Part of a small language model's weights.
Architecture: LayerNorm before each block, rotary positions, no biases in attention or MLP, tied embeddings, attention and MLP in parallel.
MLP neurons of a small language model. Each row is named by its layer, matrix (down: output weights) and neuron, and shows model dimensions 16-111. Each number is 500 + 25 x the weight over its row's rms, rounded and kept within 0 to 999. Numbers have three digits each. A neuron's up and down rows have the sign that makes its largest values positive.
A block is one neuron, or neurons of one layer that tend to fire together. After each block is what it responds to, as a language model described it from the Wikipedia text at the highest values.

L12.down21:450463513468496477469529498528498507493497502501536468501499482508499519451492494513477509505475531549541515486506461525514506475495497513520490423514493509485470543514528489503512506529488530465482500489497496499500510451492528559517528474533484539487496492520525531519495511498488505516
L12.down23:486547502541485522500470477484497530475551486478535464495481525541518479515494471519539512480501491513502492525512547468476465511531508516487490495491483528513476478516518533525535481551469460503519483485501488547478476552501479531535517450509463479512502507485513511535483489430502461516
L12.down28:487500470486516513477505523511511479441468486468532513468519524485483470541545472500515494506492521485500511474504532434525494490509463523519507497497504508486469525496492507495463476482562478466528521485533495550488510513524539497485487473462500480527514504505452495519516482483462472484
L12.down33:483496521517502494525523489502486492502497499507504483514511538511473526497513489434451517498496522516543557445489455503476494494477534518481502483540517449488497493488482493532447525495524477536491523515476487524485505507533518535472520500504486485459474536476431492506472508507564522508
L12.down141:553502461476500446505511512479504558484525485537501489481487506528497490461460477530477505484483533522537489488489513486494503461491550460475526488455468530564501522505471485487502510468516463488486480471494482527505499492470502528513464532485505511563456515482508518489527527463534456510
L12.down167:493483491458468517467476494491526507511536516511500516483463514509496518548492515514486474478451492490492493527508480483504499503469493535491519517529495523515481481511467548499509493549494544506484460511492507507493480544482482484512496500488510513486507452519460462523509479504478480507
L12.down178:478507480541461476482515537500475511485485529474507481516543511534510446452498490485519522504504532466475499499459550499527536499532504530500500519514489486474524513474475511522518538496511499520459493475473497524526512528528474494521516465540525474495475478467485457498517538510507465516
L12.down268:524510459467490506439465487515496529479485524485494510480514465494539516530508471511519497505477552533521495492499454518490530507476540456517502515523561552497494521494483489495498535532494493492538486534497516526509555512488484504491501520488487487521491504496493529526529484511468512455
L12.down422:493489459474505506525545445500485501509532508474534509505473486462483495486505546469514545501527553497518506535465492512501502512494500481510497518478526506488515469467519476506546483497489473492512509514504471482506484517478479486528523507521496541511499503520533475486485479493480457444
L12.down424:498493496477509482473519510488480487503476517506452493462451499510495521487526513473482491494486570512510436519507502507492508537517489486482446520471548535473520529520493532486537511474512496522477461534514460487485496522494476542513521501460526481483485505545525521489490536451510470529
L12.down429:498494439489517489505487537499513495490475465535529513500501514486489515467494474469509518510504515508535520548452465484517479485476481497493490515479486531511519453517494499541445512506514484499488524507527493507484521427516509510505528501484484449495524491523469496478495517508481481505
L12.down437:499491481477547533505482504529515550535485528524473490531453493487488510455490506501505489496527495510513487502457510499509499493490525514464522470532516491532446509492459467492483488505464455491547462518471444509469469492514506475505471467545478475522460503508483507491454499543487524526
L12.down482:521495473451506498503514461535484492523478505488495477457492511488483519565477504506512467470444544495468487509492514503518524508525534495461465495504507532517488483477499490476481496510539476529529491515441537535506490514482507460518495462498533544524508495484502521499478511493508563506
L12.down541:505504515511518505495507509434525516521456439527505494507514543484530481450474540510498502534457493521541493456504518541526521499491495522499477515481524478504479528505475518455513471508480509494497522501540474502479477476522443490542464519475532443480481492504523509523536495511499469488
L12.down568:484462506483494528441509494541466538534505508474472466497474462505512488479502454492524532509529517548508545523483445467529523483527469488490559538520485489512537512517529470519492483463459481483516503538471516441509545496495516528490483481489502458463477465505473527494472473470521474491
L12.down702:483500524481527530517490501493518483476436485517541474462514550478529493464494508526499509505507529508522473479489522514499457509566515550504517459510518485526551517526511491534492535461545508470489494463456477470455525503504488476491461491487477491516492526507501502530491534471487524514
Responds to: Inflectional endings that complete a split verb stem, such as mak-e, mak-ing, receiv-ed, provid-e, especially forms of make.

L3.down73:493504529511508485504486509498514439438500499474465478486471505487557502470502511508490499493520535529465457472510488503523475516516524534535520472559461521538479522510486484537518482471489467511426527495473512463506526498509508533477464521495517530541466530504479484508484546521510516491
Responds to: A single letter "g" (sometimes "u") split off inside a word, mostly after "n", as in Chian|g, Trian|g|le, Jun|g|le, Jan|u|ary; also " of" after titles or names.

L3.down508:503508481492514518521526490506470493515495520508435537449489522500518499462504498479473473467462492498493524482523523514539469503500487503532470529521485520488522509519469524517511473541485459532495476485506476465500521500475499481525486535490503485492460531513511529430552463531471471504
Responds to: Word-piece tokens that finish a word split mid-stem, mostly verb forms such as mov|ed, foll|ow, kn|own, pl|ay, and also mil|it|ary and tw|in.

L12.down24:480468467493494505468512495467476521497528524483482481512480496467496533512503512496479536508482493535517498503504506540504484493508479496474493476474506447536492525479466480511556492503485491488477508518490492490478492530504505488511480510441483530548490490515471486506511510471485538501
L12.down63:484509542464525504512532517495529534537529529526529467481514489487485452496529530508500476512451504523548499536493497509492524464490505508459485508531472466476473489490532519522504487473503490501526472512497491500431495467537560459482474526464494485508570480499455461517495457541520511461
L12.down103:527515543478520506451503500506462499483485510489478495448524490512557485509466485488515517500483505483511516511506461499492512498482500526481507491502520510499529471467522489507494496451543524495504459534538487491543504491485515523479521461482514558508476481561522504474488524466482516507
L12.down125:480488545509560505513512496449489527469515530496470551489493538517537475487509493475502507517496503459504489514514501489511545502529562516545545496486504500492540467459488459505510481466474481585473483493476493478493491467501466507510490505535475488468505462546504498479494483501502499502
L12.down174:482488511458473444511528535491493515478469533539510531458501562510502509519466536486501509480496507518471506530529516502528506533506466515502498514515503503480517515490489508527485470478469510490510483428514538516520519507478522478536499502476504420508489512474477514529514506477512460514
L12.down183:463535508501481505509507509493508490511494473471498510547541508474516495442523516535517511518486494506550460519496519494516490525498495530480465463508528497563546503472533464484487513551540522476510528496480518503451500457491489475450529481486471523520529531467483463509488506500517490485
L12.down194:491527493452513484478501462484479489509475510540487505458571521528451499508475493518479520506564513477470463545496473485489508462498509496502477503475530513506501489503503535506505493499519488488465494502537495552489505530560497498531482528518512537513489527516478464519483491469535480487
L12.down206:499512490491507536512543489524482488489468482504496465504496490481487465461466487477502503469500529477519505526555514534501488500492521519476533466534493508482475488528479467520542532499459483518486473543511502522490449466482508533520520507538461500527505486457504482516547458494499488520
L12.down227:546474530487484477528517512505496558510450528507512519520498473522469532487542515512507493475529455504477490541492477522477476461474478485530494536492502528521479478498505524523564437460489524485535509457487485522516487547517483524513435479490520490491481520519520432494526481512489505499
L12.down261:499497496509519506481536511485488529545545552490532464480500546457459483499476523496504488514514491498437511504499513441480508446495477496472480513483484479509494469516511513523504521522498501505540514524493455502499510558476496513508513497496525486558510491495510493506505491520514510515
L12.down367:465534499516507531508542492506479544439495534501488520480527524544435520470537511487509477517483538482485504519472514478484497497465501517496480509493535519473515442486485506528523499523539512482515447523532498470534498519513490491497491533494449466506478479481488472462472518515490505497
L12.down390:511496516524485488480492480458508504516554556503506474510452486492469496557525529503501533507510522522499505503452562497524474514522513530475495512524481502484538530532510504487508488522507454494503484494510516462493475547507478537467477478509501487503488470440461519532484480526498461511
L12.down524:447510521534541525502488497522517495498509469511531480491512499472518510439519518551493499515497513490465490498475481519457558519488473495482509548533532442492499455505519548465518518514510489499501481518532509473471503487525462511496510526454470504465486516498517533464500494480482459478
L12.down629:505475503486523467469483481502471478453477483462471501483531486536519516514498473503505490524490516501516498493520526481510485570519538475512487507500513499508473454515460510483539493467508509510524472532496500472538518489517515480467489493476503511508501472491484556512460532513517515517
L12.down643:482515531497541504489538492487546494473514471490530500513495518498509469460471503560474497478492515484515533482467479473513549497506549496462491499516505483519544491476475471503539514464554494489482490484525538513488499506478468484498492541468467472477496470507547515486531522502464473492
L12.down671:486491523528505537461488467502484518501525467548477507452485495538506467548524469507474461498487505492503476499528499515550491506474496526486502496508513529501519518508504494538488507483476479518501476503483495521487456494518473517507519497496462493446466479533539503517448453504497495507
Responds to: Fires on odd single-letter pieces inside split words, mostly "o" (F-o-otball, W-o-odland, sch-o-ols), and on "|" cell markers opening election-result table rows.

L6.down134:499500467483513472519503468504480496472514527548494531505467547501511519533537397513477490474476500494501473471524504475531528493527514514476512482479515509545480470503479470491529508512512510484464527504524492512520494461518543470496487519544493481525523541446505492552563523500509510525
L6.down414:493505435493501494474521514471507501531537532548525469528510436499504535482506496496466516530495507454502468480478473511539529473474478473514499520531508501544497435512462507484484519484519470516476520547502557519501518466527498456507467526496483502485484468510450510494523516496508508540
L6.down463:473507534474457506499510482493544500474481539476490483488500527507464514491543490539529512499474551487527498497494518498470500452509492472479517489514512494481545542507534515470497526468527462514490494487463534480441464573508458564505459497504487479510506491521524478511496512550521542550
L6.down559:445503449475514509500513509471484450492521502497517507529543475494510544510552501505481516481498510467492486495546540467537563505488493490507510465513505461502504484504498476472515502543520514525509514483523460495498517466511539480488499543500509513496459485461533509521546464469541485503
Responds to: Word-piece fragments inside words split into several tokens, usually an "o" after sch, Sw or Sh (sch-o-ols, Sch-o-enberg, Sw-o-oning), plus "om" in some and "of" after number.

L3.down376:455520473469499467516536465478481497477506486503495523491534542474499465505459508537513481488489483528546511496523522488491515538476489482531551456511477495535487501508496532499507513430493469496539500506473527505510466497499473473520522515533537500452500508509517532516471508503495527462
Responds to: Single-letter or short word pieces inside a word split oddly, especially f after pro in professional/professor; also w, y, l, x, ig (swing, psychologically, singles, Texas, sign).

L6.down64:536491506548528527508518459481484533529522479492507482543500519510488532498496548561487539521472480484495540505506503448495500498466468548461508504440512471491497492473496499501477545493489495526455533512467542451490497530499500527499506501499507494469543521535491484502512501493520533465
L6.down264:500476480550514490487503526511511500471507506527521503507475515468518526477469490520496519494539501545493476488546445531553501488520477482517504469452493481503452571488507520483528506427519494502539505521552562536513492466495508503521484459529555455489479521484484518523497522523517500458
L6.down513:521495447451515511540540479511521465500540518500494507507511507526467462450497521534537473541480487477541512484465470521506523516491502465461499503484501530439491493501500491475510534470528510488496511527497486467532526454507560509483511484534515531470527481559456496526512513531521494551
L6.down541:567513449484496518479502452486519475514461528510545506519431509491453523476511494519487483500513502542521439424512518486477476521491493486501504499463523501507512529490502496461510540484570495543523474513525534479467505515508506540500526457513523499526488504447492490546479499479495530497
Responds to: Short inner pieces of words split into several tokens, especially "d" after Pro/A and "al" after Cat: Pro-d-uction, Cat-al-an, A-d-dict.

L6.down490:451479506491510510495495502485494524516514437515487499499498487456486471494445505509521553501468500513479491510476488483503520503470477518479542501491505453550504528499524508486475546501467481514503517455569483522492503455446526530495479511548511496521539513517495489499538526521506502539
L6.down636:452496528474501480542538508482509531526535497508498506499534475468525509426524495460466510456465516481508507505493468477488498516515499524477483482497538459498489494495471484508524526506518474496500554508476523502547499429452482494505502510484460479495496489515494536483551511491517452498
L6.down649:487492549504514528535471490489457461479474485503498489514543452511505509517515471523496541490477526489540514546490527485523545499508491498520521538491460518478531509512521491516491448514525490511525519481512508488450470493512541509471523532482496496508513484466505490516473503525517519490
L6.down686:495498496486475506443520504494521486470513483507501494500480481509549509483512480481507522496496499461484487556482495547489499445491545498510507528500505512484470533456458512532544425452530508513510508535528522523477482509506480528538523550516529507559512497513501523477534478508524500531
Responds to: Final word pieces that finish a noun split into several tokens, mostly plural or agent endings such as -ers, -ies, -s, -er (Volunteers, miniseries, singer), with occasional mid-word fragments like Le-i-bovitz.

L12.down129:505479493516494486490408492481498509522463509517472512516519530517523483466517537511531523540514504480504501528480484509530519479518520480512474468535482518467514532528537490489482496512525499536518523477497478464500504490537517474528540501518500516567504458522528512471482514471489521476
L12.down189:519492555550477481483553464484515493494490464494491495520541540524502481486516532506512480472535526498520486479495495487483498560458460511505470495464485476475485492509508503506514464488493508494524529530539475486497491488552470533539540470512466489475500516504493501502451493501480472487
L12.down213:525487506502508505493481459530498525561505488476502509522495508479499514504502492532524514498528496526502484513463535502505503551531528488503484494493471508506488546479501514517552500531504518435513555506501490486481505490497546483484531482486523452557484451467484545478465499495488448451
L12.down293:551518481451509505509471497502499463484505503512503502522526472519514503465449559530464489487520525510498517521446480506498502487505501488479529509491518499500532499501504499568490500481525499505489486514485506525528494536494542511506499497556509511487495500495516469523476536462498483497
L12.down324:498502534537470498502467455501509519498549498508500499488507483533480530413469518478527519468495476487491506487503490471475505510471507511486526529477489512550552448511534514550498502452524521497485505493550502491500490453519550488549527512533531494466483529525536501563446487492481495482
L12.down335:504488468477485461549488472494489472506474525476488474479517504486482474482493468528489515462467520527529501467498516499486537511484490483526521456502510512509467498496481515519534540514497481502534499520489512502499527465498496542508481501494494488545523490478490516524486496506486483444
L12.down356:519435509495456457537505444516483483530470508494559499513488492511536525539507505495563495437494495493522512507472510526518496534514499469558539500511480451522488520470543543507499503501504532483495517480482450465474474503489530474483475460500523493531466500503515553485514496471484492475
L12.down364:487474504449479547502505482483510493506516487521514498508515500504464502518511501534551491485457526504528524466496488505537518505547521507502521505510486486496485528436497507505504479458490526503506518536481506473476478507477481479499535518523489494572502476460450517505497456496506476485
L12.down469:512555466497494524444543523512507463468454486475547518496479490466567496454466491532530553523515503485526496516478478484481476480499518484508498453467531554518470499536474524488488507490452551462504499508491535508484514449457505505500497535509514521493471490506452501508564486519491505506
L12.down551:467487567544485529473465514541498496513486547493523522515514550508488519523515528487555468498500473467501476529531533476507490486486513454528510497469496492508499495479510537530488483486458522511516474486471485432516477500504462509483506527498470467486467500515485519517503456499422520495
L12.down564:526462462447530470508466495469468535508512485520495547497528511494531526457489502528532493487505559520519511534474528490496509480508539481528479488500489475464501512456496512466492523460489533520499535499496499494493518448505524465531480484470538488513496546451426545540535500478507480483
L12.down574:508470492491487517524482494496470495485493495527500509529469492456483497455548520539501487506541509497499455485470525552498461535514474488516532509502502528491473522492485481528512481474476541452523496459494502563469507450526511474496472513477527471499495476507521491484535502502474509486
L12.down599:482484489488506505559503522509503487496496499447505527498502493503509491550501505512448515496503513487445523527496506500533486493525472503508461444491477504454540442568519500514512454506481521515514535485489490488499473546496513499478485456477504489500517503478486499491532509514471512442
L12.down657:503468482485480519516514521479497503480454512548494516543492539460495519519447488529521547498505533509462495539475468518495513483556534500515522486509516538499527460515476524502456505496517482497481469483499464497492522470502471501476528448509480517533477484470481498546498501515489478530
L12.down658:491523517505479502461473540494514465529458529429488508509490518462453510501521523504466482515496513469536484478477560518475528489468526456477533464494509462510511465487506519457501490508498481478493501498495419542535470489481473523483511509487450489467448498483489483503481542483471507536
L12.down678:533542472422510509499519489487513494475537520529469497491478513484463518443526527506434464501506528479514507489471474543478507466492520505503530490517488529536511516483513503514528508515522458492456515477534459494548505537458490531520497502505509546517476489479447455497487508492505479504
Responds to: Connecting tokens right after a noun or name that join it to what follows, mostly "of" and also hyphens, slashes, dashes, "by" and "to", e.g. "habitat of", "Scotch-Irish", "Garrison/HQ".

L12.down1:477517496527517478468525519532522517511477471491510502527492528489486448442528522536521509483473466492473462517485532452579499493521500529492514494514469517459491472509509522531524468491478462469527554466512476495476502519502502522500491497458517539499512520432531503469476539496558466504
L12.down5:509527466473531519489520524551521478551500481537507520506502486516506477457484516478481464486526523536513488529503447487501479529516535518519539506522475524537448510463542518527510494502524554521469524498506491515532475526473534516523547437460494522486494503493520509498471509539506451510
L12.down144:476528492519508504515517515566493526538460454506506493571504485540544492501460512496478491525523491520505471473464496534518485538474546481486498521479457486502561506509469432507477515528484481500506508503499526466468482496488496499494455486479510479501491528512519454480494507504494535491
L12.down203:496536460491527545525550529466446472510508554514513502526479502489510498460501494556510522522494468489526512442481455511503490477489519479540522491492532494489486542526527458499495523491520492511546529466488476474485489458477508483525524490522510532509461493522512533472476514522492485459
L12.down307:514503551505476511508506465554483478517472519499506500520494429484452516445538509534480520518522501512489470483472487525529463487460497503550501512458479571506517540522526514504472465503531562515468488451507501515529507472534478514551485524524511491508488544489483530474492507480483462488
L12.down397:483530521485478501502518542485441511482437484504523487502483470526488469452477507514518485503523463515502520508503513531473458506500507484540505512496476532479490495506521539512519489517515544456524508460475464450547509450491463496496508500515503507488544485526481526502505522527477481506
L12.down440:491530492503504502484534509497475530497465535485566474515521479495500508398501478467531510487498465509490478498464464481502489520499491476510470523444522463533450467474498473509498483517511505494527498477508451469478509478473514486485510540496491557531523506506492489475516458468539478468
L12.down441:471503530495471504527530541540508472514469476524511509528469487540505490462477458516543470496526466484521483499545480454464447522506493488490516483458516535451474503514487501537519485506460511492505518452485512499442494468504539453511552484455515479529503510494474501500482525506500541496
L12.down491:431506522514456527495510568474541511500468468474508543514485497510532505414462512469525475507522504469502467469487468506532497510500490524479472507522509497508511463510487489521478515529524507556508469477481531481499520423516514449468499469511497527475506535509495489457491495496481491483
L12.down511:489507486516483503488501520492463531488452488495542494521521492509537488479472481502543559550529503484503498522503543507494517518495525504491476520488484537532486515501506512506482498497497532502462484520505539521500506520476518462537520464494539524543550485531541496480489475510552514483
L12.down528:463486525527476483508491490488465562485468509512475511511516473497496435425472474464548505508486463531480478525520493481511485494478516507506467503479497540462492490493509499482515515501550498495470502479460474584504444487488465490523515518512456482511516503495539493496514482526556505477
L12.down533:496458522494474520477438477495498569473454476482520513530475526539486507496525494485535552507490521513515476471542542489544524485492518506500484523521513468518463506498459516542491453523491493517505510482473549483488503458474499520516531479488455512467477544446488512497462535494521550532
L12.down610:458520537512506532490500553462480468500482476464505485492524508512521497469481518538540503485475457506502533517513481456475532522489498508526538503478518480488482478490502535483527497495516508529510502471504498510505496466533475518481477470487450520499535520499553478460446470450499517491
L12.down654:509503536482504488496513459530508476468537513477485471502528496514495469452453522482440553514444484481475467549495503509462513520509511532508526492487505525494485476465509492500513500535508522486523549459538478547525538481467488486509512439505509529502513527466500496504486452503517532475
L12.down666:496503511533470516534511480501512476492513495470489493509497511536490438450516513554509516467495511469519514538499450530473527531528497507507508554511496476496504448514553508548481470475503525489499540489514510506529503446483504480525541480505481488479516508505521477464473461514468551494
L12.down689:429480528501451497508513573501526502498473489494492482534534487502519500453435452548497522474524468497497544466520535504506520518554481481525497522491520518484556494486511473485516531476533536448471557458476508475485484442522530485505541501465484485489513516509539499457477493489490439485
Responds to: Plural endings split off as separate tokens after a noun stem, such as the -s in ships, households, birds and Chiefs, also -es, -ers, -y in family.

L3.down339:471551525509528527498486499482493512476508499531494489534500501555499496443445520511472536531452529495466493442501513473537504500541511480502503513536520494511524475548485546487505504512458510494517465506519532503520487513528534505517500512517516510471479529465514550482507503516561550544
Responds to: Single consonant or short pieces (mostly d, also iv, m) split off right after a word's first letters, e.g. E-d-ucation, a-d-dict, C-iv-il.

L6.down226:512487473452477505489489477513501522508534501541531550478473484508493508544467459482498467429471505478507505506505557486508485455516505490516512518446503492517476525501491541527541484452511486483497498527540488486488497517478471512462510532489492528535526518551498479528477460553521521490
L6.down234:522485479465532507491528446491459513528519469515480492512502528520477465427495511503507442488510467501496495456505469566486480487514526505520504519482527496504476522507493516542485464507493502422513486472511481504521475470521484533488552531497514507489498519465512524488519503519468516511
L6.down385:548519485519485532510483498524501543475501476464558533476436507490505497420504449493518472519511514533462450506501540495491508505502435457520499490462519479508534506470463512520517450471539546529511512494524478501496477436498495504498525503490518465535515500509490516481505469497524500477
L6.down571:520501488543483462517462490504546533461489499510511515523479514520468501434465487529534504456520471526501530478501497511476489524518505491506527496535483514491436506494502515533467477521507491466504488516495538518486569495491515533494525530507495481525490532487491524510509488493514472421
Responds to: Hyphens joining parts of compound words, such as highest-ever, great-grandson, left-sided, machine-gun. More weakly, it fires on mid-word fragments of names, as in Katsuhiro and Bengal.

L12.down39:511480493497461475471488460488487489499488499517493496514503521537475503494481486477476538478526505509482472520534451562509455482501439527541502512520493483472472491562501483483535468524520524518508485530482497511491498491484491508506515568486484498458492490519516491488497494504522477488
L12.down128:475519445495491452502500504523499508496473498479521529529509487538479512481416483527511491520526475507509493493526524542491509518499500510528493457538473506526479526487505525494473513502459512507495464514532504487515464471470508485458497482502460479526479502462473520506482489528515504534
L12.down161:501530518452545533503520475506517549527501460476496505513536466513507474405493559454498455503502543571483504494542465500483503528532471519460460507506495486503492522501489492573477462532519463467515493520505526511516477468502488492518520519482502523489502496527529449504485497521522540496
L12.down193:510487477519549512552484507463513523450494508512491504504474515475498550611518480492519479515512499494464490489502481472519484481516559509499471494498502538495486493480524508558457529475484497451485493491533531468461492484509472537484523477507500510486526493475510516503500521501470471487
L12.down294:499519514507476468567514496486508484523519485476519524471491483500503511428478526558467516547455462480505515473512533508509532541484500495503512455505506495494520539488496526527507501488547531488508483487498517498506493499507483529476463495528506502486513525475517484568477470456503487490
L12.down313:474458503526504501470504469481488517479528452546491489487563472511493526515487522495470514471473490551499516515514484481540510530495494507486538501442478533502518519515504512520499448472535480517508502542497492521498507559520487493485514483490522492507503492468502473514508510515516491507
L12.down347:513509516509505481524485525537501514466522490466449447483520466490507539484499508479500502504478543516518477497443469483526507450519546529523481453523498534474432518484454526513470490509519486518480505498479527488460508500463578515485502499503477536498491470497480530545524465511500502542
L12.down387:501527504519494524499524492434508470527488508525469562491571526486512490471482547516486490514451497526506484494504500485463493546451496493484476536501494507486484482527539470528503518483512543509474540526509510477523547492511493499511488505510524507535512461502538496499503493527522483509
L12.down414:518465467518501511521510492530521527512495457508569486534548493506540510483500514475512514488486526498479517466501494509498515503527492505472506492473481458466486540488514530472494477494502476494488504477538529472485512526520472499536506516510530515506550467465419549470503494461524508505
L12.down431:473536527491496499520505455488514513497499504461528520544504462543504494519432491545493507471539503529523481484488491495498498510539556507462491491490510473508471490509532496498517496474519511461522502505512501489501506497461485488542537482504508507517474479466470501493464485510563543506
L12.down442:518459502552473490463494475561499502502504527533481472455511553462496458525498483498527503510460479519511477528502488512524513503501510487482489545532543525492502510483498506507512516490529498456473514462505504488491537483505511515489475528498473486527491493524523554470531480526507475493
L12.down526:482495513512520491492476516472488503473469494526471523487529441497505457480513513525462529537488506470525499486476514500498482515504537482524482529485501508513494465488449569504520531527516509471486466507505482488497516456557531481504489534504520498491532490474454529501496508547502469527
L12.down594:479509467551515493492503511497476501487490480512465478453469461498511495505491458515500468524497524486512496436498466478520505495508535479521528509525465518520475509528504504503504573473529513472494548482511518470507511502526510494496476466519494521515489487499504508490516485499499546503
L12.down597:499510501490527521532501500465484514484441481496478467527514551507499481457469505480528510499517512482522482489468517510515527520519458489511507559508511510514550474532510464511418490501492505454504558465541456532482459483528553484487500482479512468519524538477508526524509494498461471451
L12.down609:492513503470513497520497507490471534476511497533511537495503495511495486449468486482493485483499507448489519470461498518536499513478529505488514443506521528484539475512508522547494509458489487527529517497525489490486522488504495528493480460487474498551463533489477513519507469476498450485
L12.down618:476524469528504520500502498507506531493471479468490509514526525495474533506510539498506519504518497517471532507490525470515516469529474508487454470448502502528515521508491512509483514493489503518509466498519459489505462455490512499458536492512501499463508511459478488478514502449490463505
Responds to: Mid-word pieces, chiefly "d" after a split-off "a" in ad- words (a-dministration, a-doptive, a-dults), plus fragments like cent-ur-y and "as a".

L12.down66:517538509511508467535527514528459505508519508517507497477517472491486469530480512516517490508480456416513517518546509490482474501495450503513493510500470498514521514478508546485485501471527488483520484460455515491518581482498475507466507512479517533487485496491496499527538503473427510470
L12.down73:466515491505546512494520512519506479509511518505552487495503548492512498459492524483469438494511483488481499498493492515475503477503483506490501496561450528501484482506524499461510495541466534501514499485540524530518466466546503448465476487517507534488494535537491516543517493518488516480
L12.down80:498547465485575511530478506521523500497451492509503486459476486509508504509517502519527471486540481515503488516534496492551505510484487531489467495498465506545548510548512520507499479525527509488472514521519488486504504470490484454478520501496510484468496440484472528527483537519495501527
L12.down85:520482452513550534497542496481491508514522504511476508500493470478513511425505498506495490491506529504496471441473468494518495503524486517505539525478477537465506534480509540481518496486519476519447476480504490496474496489507486502520526529522517488489520470510464545447482501510514495474
L12.down96:487498486441501495508492487536479519509516508485506523505481489502492492505504498484481476476526494561511463526490512534536474481503493499502507501498529478505504459517476496475492502539461482465508485486504495535486460486513502514479473471532519555479501498494467590503480496470471529485
L12.down113:546469527498540503550515519442496521534526494527498505506546480516496485478486479530510468511486525526490471460530492525477493505506503518492516447490480550479484509475530505443498486500509516490462532511475501558542524475501478468506510497506499498518503469501457500433472524499560506505
L12.down201:497528472532485511505497515525545520496480521448455495540489503508502497443492530474491452499477468528499562484511471541527491555482455516496544516482494506505517524529538498525493520522454496503508510458467461531487502500535541486544471541477474528508542474503464541499552479500495497485
L12.down235:511527522504510514528474458508535556516452488500536515525566505500533502488441489513495506495469494482522538480532497492493502530498535498530523542500520493519490495513476470497493478467500519494466523509509466476464516478510480550505498499528485502504478481503514498489494493479543526531
L12.down258:473479496467494516482538481476523467513487508549490479512507482493500479432536455468533505492510476488523513483513495541492530466463502475539468508526541470510543485540518491506467530510462494482533483535505475514518536493504496456509499511516500488498503474491479483521527475468466520531
L12.down270:539485527492532548496539477469498506499482501480543536472477504499488489478498513500497514500510484446507483482529498514516509503505483482504512518501507538492485528492524490464494494508499505508447454492505488512504467475494480502499481540499440462501477487506509481517521479481465462516
L12.down373:508464554496497496557554526499507528518497513459486491505493481504520506480550522532519500457530506496496441486495460509544509518510461502502468521503505494471476515525481513518496524551485488475514503479502455523480485468500526516504477534487506481479489495495462496516489461445528443516
L12.down512:493504524562486475515524503494494488512466509533509507520552494499506502507509564526489448496496469499512471487479495490488487510491510490496472518496510504535503504521470506492514464560476483492525456505448510497515454447517483481476484512469463481495489497466521513477521494468464505481
L12.down545:502460476468472481473458487514469520552459469533549489488535525450499500487458508494514542539486472517464475495521507472481514530466479514512509524487502495547475503505480512495517524504476518517493499525493507530497419506510502512534464435505479480497489492522483449517487489505472498529
L12.down567:541504493500490531498489507496519539485417484477528505510516489512536507570483456543489499518517514497503537501473497485502535512537492467488501546502463487481482487497509525520512509469483463470545519517492484488488500529526475547501463501537510459506485522469508438487516539508469494506
L12.down569:507534487495533482511517523542521462475468433491543479508531564513477483481516547493524508494487563491523506574521528458502487493487495480485497506505521480485507454549498443484524481506524442499493488476478492510491493511477490508495516515531456468463509473502476521465502509501535482525
L12.down682:490497494501527474483538511486495541506460499473513462511499474558538491518469468485517523470520431506541484489462498518539491535513517515509497503485469503520515482488523518479451484468520497551488477508501443512509476459529555501482511465535499516435497476493490503507499485476535479492
Responds to: Mainly the hyphen right after Arabic "Al"/"al" in names (Al-Ahli, al-Sham); also word pieces after prefixes like pro-, mil-, and spaces before numbers.

L6.down329:511460455463486525514525484501470510494487470486455524532520525544530533461494525461478513496476489500511507504518489466507493494501472506540488510529494524509517482439450460505498540510536531492505542508537483491514519499511498474541487514520492493469477477541533515489520529495479517495
L6.down473:516472473494484507529521499486533523484498507546464524522446496528450501541520473552504530483495546490506478487513516486471497510517520478530483541545461492567490529473532464427506472486501464511505484482511527517521473460501467490523505492515497470513476483496486517521492502474512492514
L6.down538:431473472486511517533534485531532500455465495482480502465516528437526482507491462509506487471513465520479483473527521507469498494534501496503519503502513517516531529486493492500509514468505553498496468517508486503514510520483532531527500458475497519542490510481488476470544485516511459453
L6.down592:529481496449502533482478483536480518456503462482475555492509489526486515487503462509462504535456548464498527529515484482482490516465493515522488462500512494539497479497496533498547499510523486437491480504489498480532545506504513507527524511486554541513489464487524490448536497465455513460
Responds to: Short subword pieces that finish or continue an oddly split common word, especially the k of "took" (took place), plus te-et-h, S-ep-tember, tog-et-her.

L3.down670:525509516464475487477512505475522501500493478484502522486501538507515502485550546509524489539484475459515533529476536497465474542473514511499511508501453548506499507533515530550531495461478465521484515500508545459448499495474479523526502493473503497490489530496522505499496529508485429455
Responds to: Single vowel pieces, mostly "o", also "i"/"is", right after an opening consonant piece inside split words, e.g. S-o-ft, R-o-le, Lou-is.

L6.down24:503519513540516501493509530467491488461460463568451519515498507501472522467542500500509550490490483508469474481517516500476459494522510517521501493488481476458531542452485504493510472520464503527486524509485508489479526464500493476457491448495507474535510512485524508511448493480499493523
L6.down290:489472526498481528513473522477493522473473528522484533499463521503528477456523518491473496515497495485482499504567529500523576503519505514518462540504432509538526505517488512479543511544497527514514511516476532475489508460563550481537503531482502518524483487487482493501520505487528488482
L6.down446:537492518438523460480539475513540495451493504517482521533456503486525501497506460534491536503493527432551507473512546529501509489476528487489485526497470524509518438490468451495477489535522458516483507533478487542504513510501517503478477495521507516516456534489519528472473497505481509512
L6.down591:511541524502515440520490526519542473484480522485488517562467503516496486516514486533484459447497548483501491471497492526511504462488515502471447520483488487513459518495463509531530467536461493492492538516518472495468529454473511499500511517502497508538490503523488504502553524499539520482
Responds to: The second fragment of a capitalized proper name, right after its first letters, especially the period in St. before saints' names, and al in S-al-zburg or W-al-ter.

L3.down84:464485470504464460534527515496465497494525480467459536531470480531491483528527514509476481476493484509492479465512492490504473497490509442466520517492531466503485512470493526501505476491503517511524547526522455481528494441501462473519504482535548512472484503472528534492510509531495521519
Responds to: Final subword pieces that end a word split into several tokens, mostly plural or verb endings like -s, -ies, -ers, as in bell-ies, famil-ies, forbid-s.